config.yaml
num_hidden_layers: 12
hidden_size: 192
num_attention_heads: 6
num_key_value_heads: 6
head_dim: 32
intermediate_size: 512
vocab_size: 1024
hidden_act: "swiglu"
norm: "rmsnorm"
norm_place: "pre"
norm_eps: 1e-05
positions: "rope"
rope_theta: 10000.0
rope_fraction: 0.75
qk_norm: false
attn_scale: 0.177
bias: "all"
tie_word_embeddings: false
parallel_block: false
init: "trunc"
init_std_qkv: 0.0385
init_std_o: 0.0385
init_std_up: 0.0385
init_std_down: 0.0236
optimizer: "muon_variant"
learning_rate: 0.0189
lr_mult_o: 1.5
lr_mult_down: 1.5
beta1: 0.95
lr_head: 0.00677
warmup_steps: 200
schedule: "wsd"
decay_fraction: 0.646
decay_shape: "pow"
final_lr_fraction: 0.02
batch_tokens: 65536
max_seq_len: 1024
doc_mask: true
train_tokens: 267700000
max_steps: 4085
dataset: "wikipedia_en"
MLP neurons of a small language model. Each row is named by its layer, matrix (gate and up: input weights) and neuron, and shows model dimensions 48-111. Each number is 50 + 15 x the weight over its row's rms, rounded and kept within 0 to 99. A neuron's up and down rows have the sign that makes its largest values positive.
After each neuron's rows, "fires after" lists the tokens most often just before its 100 highest values on Wikipedia text that the model never trained on. A number after a token or word is its count.

L5.gate12:15 42 37 23 49 12 43 54 68 80 74 53 56 62 39 76 47 40 37 62 44 49 42 37 42 40 84 28 39 41 53 51 49 54 34 53 44 42 64 63 47 52 47 68 47 59 53 64 40 25 53 56 69 66 23 71 41 51 49 51 37 22 52 46
L5.up12:68 39 35 74 33 48 55 21 86 52 57 58 42 69 39 62 50 66 89 34 49 48 51 51 38 57 45 65 44 44 57 35 53 47 49 57 60 37 51 52 85 47 64 61 61 62 19 45 53 58 58 59 76 60 63 62 41 47 47 76 22 56 51 54
fires after: "u" 19, "un" 17, "ul" 11, "a" 8, "al" 7, "ap" 5

L5.gate32:65 55 63 69 34 47 39 28 38 47 41 30 29 42 57 67 34 57 36 48 39 59 25 54 55 47 70 50 62 50 10 62 20 58 52 35 29 88 34 31 38 37 37 71 35 44 56 33 37 55 43 62 23 50 75 48 44 51 66 39 44 53 21 19
L5.up32:62 56 71 52 43 45 47 40 17 51 47 46 44 65 48 54 38 37 47 49 34 44 44 51 49 11 44 70 32 63 23 46 59 40 47 46 32 72 36 69 54 54 52 30 50 39 62 21 24 38 35 76 67 20 46 60 80 67 47 50 49 72 50 49
fires after: "ou" 13, "r" 11, " was" 10, " U" 9, "ro" 8

L2.gate336:43 61 70 35 23 67 81 70 35 32 63 58 34 52 57 26 54 39 34 51 58 44 54 49 69 67 58 70 81 83 53 23 40 50 64 91 52 55 65 62 55 73 32 42 89 52 63 47 69 36 33 47 66 28 38 58 42 71 37 61 76 55 25 80
L2.up336:43 62 69 45 36 65 49 18 48 47 29 76 28 41 59 59 60 37 37 26 45 31 26 50 61 70 82 52 43 59 42 12 52 21 35 60 51 65 19 26 45 50 59 60 37 81 43 54 68 58 20 62 73 49 35 35 42 49 60 72 67 75 42 45
fires after: "\n" 82, "ec" 9

L3.gate447:60 89 36 63 50 35 59 35 62 81 68 68 93 51 57 53 64 36 74 71 73 39 60 33 61 59 73 46 42 50 62 57 61 45 64 59 27 64 77 62 39 52 50 34 60 43 13 29 65 16 54 31 28 64 87 07 10 40 47 52 58 18 32 75
L3.up447:59 66 51 63 51 38 50 74 31 50 78 51 41 25 47 70 67 70 60 59 84 53 47 44 77 48 40 56 28 40 44 50 47 67 33 62 54 58 54 63 49 66 51 60 14 34 47 56 71 64 39 47 52 56 45 16 45 39 58 37 57 40 44 71
fires after: "t" 23, "g" 21, "ur" 11, " st" 9, " k" 8, "ter" 6

L3.gate493:36 40 44 69 57 69 52 53 57 54 13 33 68 43 47 53 50 73 58 50 17 67 65 59 60 55 67 33 61 45 46 33 68 64 29 80 22 12 44 41 81 46 55 45 37 51 34 53 47 31 83 41 57 32 67 30 42 38 42 67 45 72 59 90
L3.up493:62 40 48 42 63 27 33 59 35 52 62 60 61 31 47 56 41 60 71 33 30 43 79 62 52 79 52 27 59 33 21 44 56 54 33 66 25 19 61 49 85 40 56 63 66 68 60 37 56 30 99 24 55 47 72 54 39 34 40 40 42 65 58 45
fires after: "-" 44, "'" 14, " \"" 9, " (" 7, " " 5, "p" 4

L3.gate496:52 50 53 42 57 38 49 59 55 58 49 65 36 48 49 48 71 75 36 65 50 75 32 78 67 23 97 51 57 57 13 37 37 44 66 76 52 51 58 53 20 40 24 55 55 50 35 41 61 59 46 48 19 31 71 63 37 39 53 44 50 61 37 38
L3.up496:51 42 44 46 49 58 24 60 65 43 35 24 58 43 34 36 54 55 65 41 43 48 45 41 37 23 37 50 37 48 34 17 52 27 51 54 41 61 30 66 55 47 82 53 66 37 53 48 60 55 59 62 59 53 65 46 55 63 68 51 43 40 86 19
fires after: "ro" 21, "t" 15, " P" 14, "st" 7, "ou" 7, " p" 7

L4.gate384:74 27 38 29 65 28 63 57 40 66 32 44 58 34 47 65 38 47 65 57 43 39 58 56 51 39 71 21 67 63 65 79 77 58 48 71 45 38 53 68 42 21 48 86 28 53 40 74 53 36 30 62 52 67 56 63 58 44 30 78 35 30 37 34
L4.up384:82 35 59 58 55 53 72 50 53 51 70 57 44 45 42 57 38 50 57 83 49 55 22 58 36 51 25 41 39 66 43 62 41 47 34 45 42 66 81 44 53 29 27 81 54 63 65 44 71 66 15 64 46 32 48 57 74 78 66 61 33 45 44 58
fires after: " f" 30, "ion" 11, "pp" 8, " F" 7, "i" 7, " v" 5

L3.gate137:47 47 45 56 48 24 51 25 49 63 44 60 39 57 72 40 60 56 35 60 54 26 74 17 67 27 29 47 59 25 38 36 75 49 36 60 82 44 55 43 45 27 71 50 43 44 71 53 60 68 39 68 52 43 65 80 53 47 50 58 35 30 49 74
L3.up137:69 68 30 55 35 45 50 62 27 57 51 47 68 37 80 48 65 50 43 31 46 45 55 31 55 44 29 56 62 29 55 54 80 40 28 43 29 57 45 66 45 57 51 77 66 37 65 27 55 40 38 58 61 46 62 75 47 49 50 29 72 47 49 64
fires after: "em" 28, "m" 12, "ric" 9, "b" 7, "ip" 6, "p" 6

L3.gate219:38 23 34 66 48 55 70 39 36 58 25 34 58 37 42 28 39 58 69 92 61 41 31 56 30 63 54 34 61 22 26 47 44 47 53 20 70 57 30 39 71 62 46 45 56 50 70 42 44 37 45 46 52 27 33 37 57 63 49 56 52 41 69 42
L3.up219:49 45 43 46 50 50 58 32 45 55 47 40 56 32 53 48 34 45 50 28 33 37 50 46 36 63 61 50 68 37 36 35 69 65 58 55 59 31 35 12 32 67 49 82 66 36 52 57 85 64 61 15 63 45 37 47 58 84 36 64 43 67 53 85
fires after: " m" 38, " d" 33, " M" 15, " n" 4

L4.gate321:40 54 32 54 39 33 52 58 48 53 54 54 51 50 41 45 61 34 56 55 33 41 47 27 53 55 53 76 65 49 54 50 42 49 65 60 86 74 24 58 21 70 56 46 28 37 67 13 30 35 62 23 40 66 50 26 23 27 67 29 38 50 47 44
L4.up321:63 48 49 39 53 61 58 56 60 63 52 52 35 67 66 44 59 48 52 50 52 22 51 59 43 44 55 53 68 21 60 47 51 52 57 70 49 40 34 24 66 50 26 57 52 54 31 81 56 69 64 42 35 64 32 60 52 65 32 69 28 46 71 73
fires after: " m" 67, " M" 24

L3.gate12:48 41 48 40 49 69 23 44 81 52 76 62 66 82 42 61 54 69 45 56 76 62 65 38 46 66 63 27 38 62 58 42 55 48 48 72 57 32 54 53 47 39 44 69 76 56 41 36 69 11 50 33 59 61 56 33 60 48 28 46 45 74 50 73
L3.up12:57 62 40 44 42 31 27 54 72 54 65 49 53 65 40 42 65 58 57 40 38 51 60 48 40 50 61 43 62 46 50 42 63 36 86 34 42 31 51 50 71 42 47 51 96 17 38 39 38 38 53 50 47 37 42 69 30 52 23 57 55 64 65 29
fires after: " b" 28, " " 21, " m" 8, "-" 7, " N" 7

L7.gate115:56 51 31 25 48 39 28 54 41 44 65 54 72 84 72 47 47 17 48 32 43 59 51 48 63 25 67 51 44 52 62 68 59 45 42 35 39 38 78 44 51 35 63 65 45 40 55 68 28 55 46 55 52 55 71 22 41 54 43 54 67 51 49 53
L7.up115:60 16 68 59 39 46 45 49 58 55 79 19 40 66 56 52 52 55 39 68 45 39 58 67 51 49 12 74 57 34 55 37 73 47 10 39 64 43 64 42 55 50 84 50 54 64 27 23 32 17 50 70 50 40 53 80 30 35 63 64 60 37 52 50
fires after: "or" 29, "ag" 20, "a" 16, "ri" 11, "ar" 6

L2.gate71:47 68 57 58 54 16 45 64 43 53 54 51 38 40 57 57 68 28 21 56 62 47 48 61 66 32 43 56 72 25 54 38 57 42 62 56 65 26 46 68 55 29 35 74 67 33 45 42 24 48 49 37 36 52 37 81 16 71 25 33 40 59 60 29
L2.up71:37 39 51 52 26 56 72 24 66 37 39 65 67 38 77 52 44 40 82 69 42 28 79 59 21 55 40 70 53 38 37 45 24 29 60 56 59 57 42 50 67 32 46 47 52 54 52 51 62 27 69 43 93 70 81 41 55 48 49 65 59 61 14 36
fires after: "a" 45, "ar" 21, "un" 7, "al" 6

L4.gate363:25 31 42 63 33 36 48 33 19 29 40 53 58 54 85 20 48 65 68 67 56 17 30 46 43 54 58 36 57 61 28 81 33 33 40 57 49 27 58 32 34 37 41 49 47 71 62 36 51 49 56 49 48 45 75 32 49 54 59 38 76 28 80 43
L4.up363:60 28 50 45 48 45 33 20 22 33 71 36 63 35 36 27 59 39 68 41 51 29 59 29 74 60 60 31 74 34 51 50 40 63 51 71 69 62 42 57 58 65 35 42 64 34 46 45 31 44 61 52 54 43 41 32 34 33 38 22 68 71 28 49
fires after: "\n" 73, "6" 5

L5.gate105:56 58 51 56 43 44 65 46 59 61 39 65 58 45 44 52 69 66 60 22 74 48 68 61 41 37 52 52 50 70 35 33 37 70 49 43 37 51 48 45 68 69 49 75 70 44 36 41 66 70 46 52 40 47 29 34 42 65 82 45 29 55 40 20
L5.up105:49 43 48 36 61 39 53 51 58 15 58 46 41 30 42 53 83 54 52 24 72 48 50 44 72 43 65 69 61 26 81 53 54 23 28 39 74 43 22 66 43 56 74 60 74 51 55 45 38 56 27 48 69 34 44 31 77 46 46 37 76 54 49 42
fires after: "es" 28, " R" 20, "y" 10, " D" 8, "o" 8, " " 5

L5.gate199:18 27 52 68 82 50 61 22 49 29 42 62 48 68 41 35 59 34 45 68 51 38 66 29 69 40 38 37 55 46 50 49 63 56 38 64 67 34 53 83 37 53 53 29 45 20 86 45 24 48 39 44 53 60 58 71 34 37 57 66 75 58 38 65
L5.up199:65 39 78 51 32 56 34 45 52 54 56 31 51 51 44 46 62 36 38 33 61 58 23 50 31 35 27 47 50 30 30 55 63 58 59 58 53 67 45 72 28 30 38 57 70 39 46 34 58 47 43 43 39 74 51 54 37 47 49 40 46 48 72 33
fires after: "ch" 13, "d" 11, " B" 10, "he" 8, "b" 7, "em" 6

L3.gate248:37 50 48 30 39 66 52 66 50 84 31 38 46 34 67 52 43 33 48 58 71 50 60 27 57 54 59 34 90 24 47 44 60 50 51 67 40 43 29 44 55 51 37 37 48 60 48 60 47 39 52 55 57 55 61 70 31 59 73 47 69 52 49 69
L3.up248:44 63 53 46 33 59 57 32 37 32 64 24 64 59 93 61 42 32 36 31 50 57 77 42 61 80 51 57 51 75 49 43 20 46 61 66 38 50 55 27 65 34 58 39 60 58 54 30 61 21 23 63 55 48 49 34 34 60 66 54 71 55 78 56
fires after: "." 89, "\n" 10

L4.gate360:46 67 49 45 34 37 55 58 61 15 51 67 71 42 43 61 44 80 85 60 57 44 70 57 87 29 26 14 51 38 62 52 60 70 30 45 37 39 58 42 55 58 78 75 45 44 48 65 88 63 60 32 40 84 65 60 33 59 48 65 43 44 46 75
L4.up360:58 47 63 34 51 40 86 52 59 49 46 63 67 45 52 39 38 49 35 56 72 40 54 70 37 48 35 47 28 46 41 21 28 45 62 45 61 47 32 64 90 28 73 82 34 63 54 53 27 72 35 60 37 63 44 32 77 53 53 61 55 23 52 43
fires after: "b" 18, " t" 14, " c" 11, "t" 7, "st" 7

L4.gate179:59 30 65 19 68 43 56 58 73 52 43 57 41 22 42 42 34 53 30 71 63 48 52 29 51 66 65 23 43 61 53 39 72 62 37 49 53 35 53 30 47 33 21 53 57 47 61 63 26 55 47 35 58 59 65 40 55 51 44 56 55 28 35 69
L4.up179:32 53 53 62 65 46 67 37 44 52 78 49 35 35 66 78 26 28 34 64 69 58 25 51 78 53 57 46 51 59 64 53 69 49 58 73 20 38 36 57 56 38 56 66 40 49 71 67 71 69 21 32 18 49 76 51 41 32 65 64 41 37 36 44
fires after: " f" 35, " s" 25, "f" 13, " m" 11, " F" 9

L7.gate230:25 53 33 48 48 61 36 01 41 27 43 48 58 44 51 46 56 60 55 30 62 59 48 60 54 12 61 54 50 39 36 45 37 30 43 45 70 40 48 95 34 46 54 55 25 31 49 74 36 35 55 12 37 71 53 46 27 35 39 32 08 73 50 50
L7.up230:84 53 31 60 68 14 54 52 37 30 57 46 55 55 74 53 42 40 46 74 48 58 30 48 63 43 62 56 40 54 65 48 62 34 13 74 53 45 70 63 46 68 45 47 69 45 30 56 43 29 27 53 38 56 35 61 32 51 66 37 68 38 57 51
fires after: "0" 62, "an" 6, "t" 5, "it" 4

L3.gate116:26 49 37 35 69 54 51 56 60 34 64 45 73 57 53 66 53 55 58 57 73 49 44 50 63 40 59 30 29 38 36 35 69 47 61 53 22 65 59 47 61 41 70 13 42 52 47 75 60 04 57 44 56 37 62 01 50 59 30 76 54 62 42 38
L3.up116:59 67 79 52 46 50 49 65 40 25 64 57 67 58 32 44 70 45 43 36 55 57 39 77 51 54 45 46 44 58 72 50 39 37 43 73 56 52 81 67 78 54 68 52 43 49 22 57 65 02 48 47 40 31 49 40 59 57 64 59 29 30 49 67
fires after: " E" 17, " B" 14, "m" 14, "g" 13, "t" 11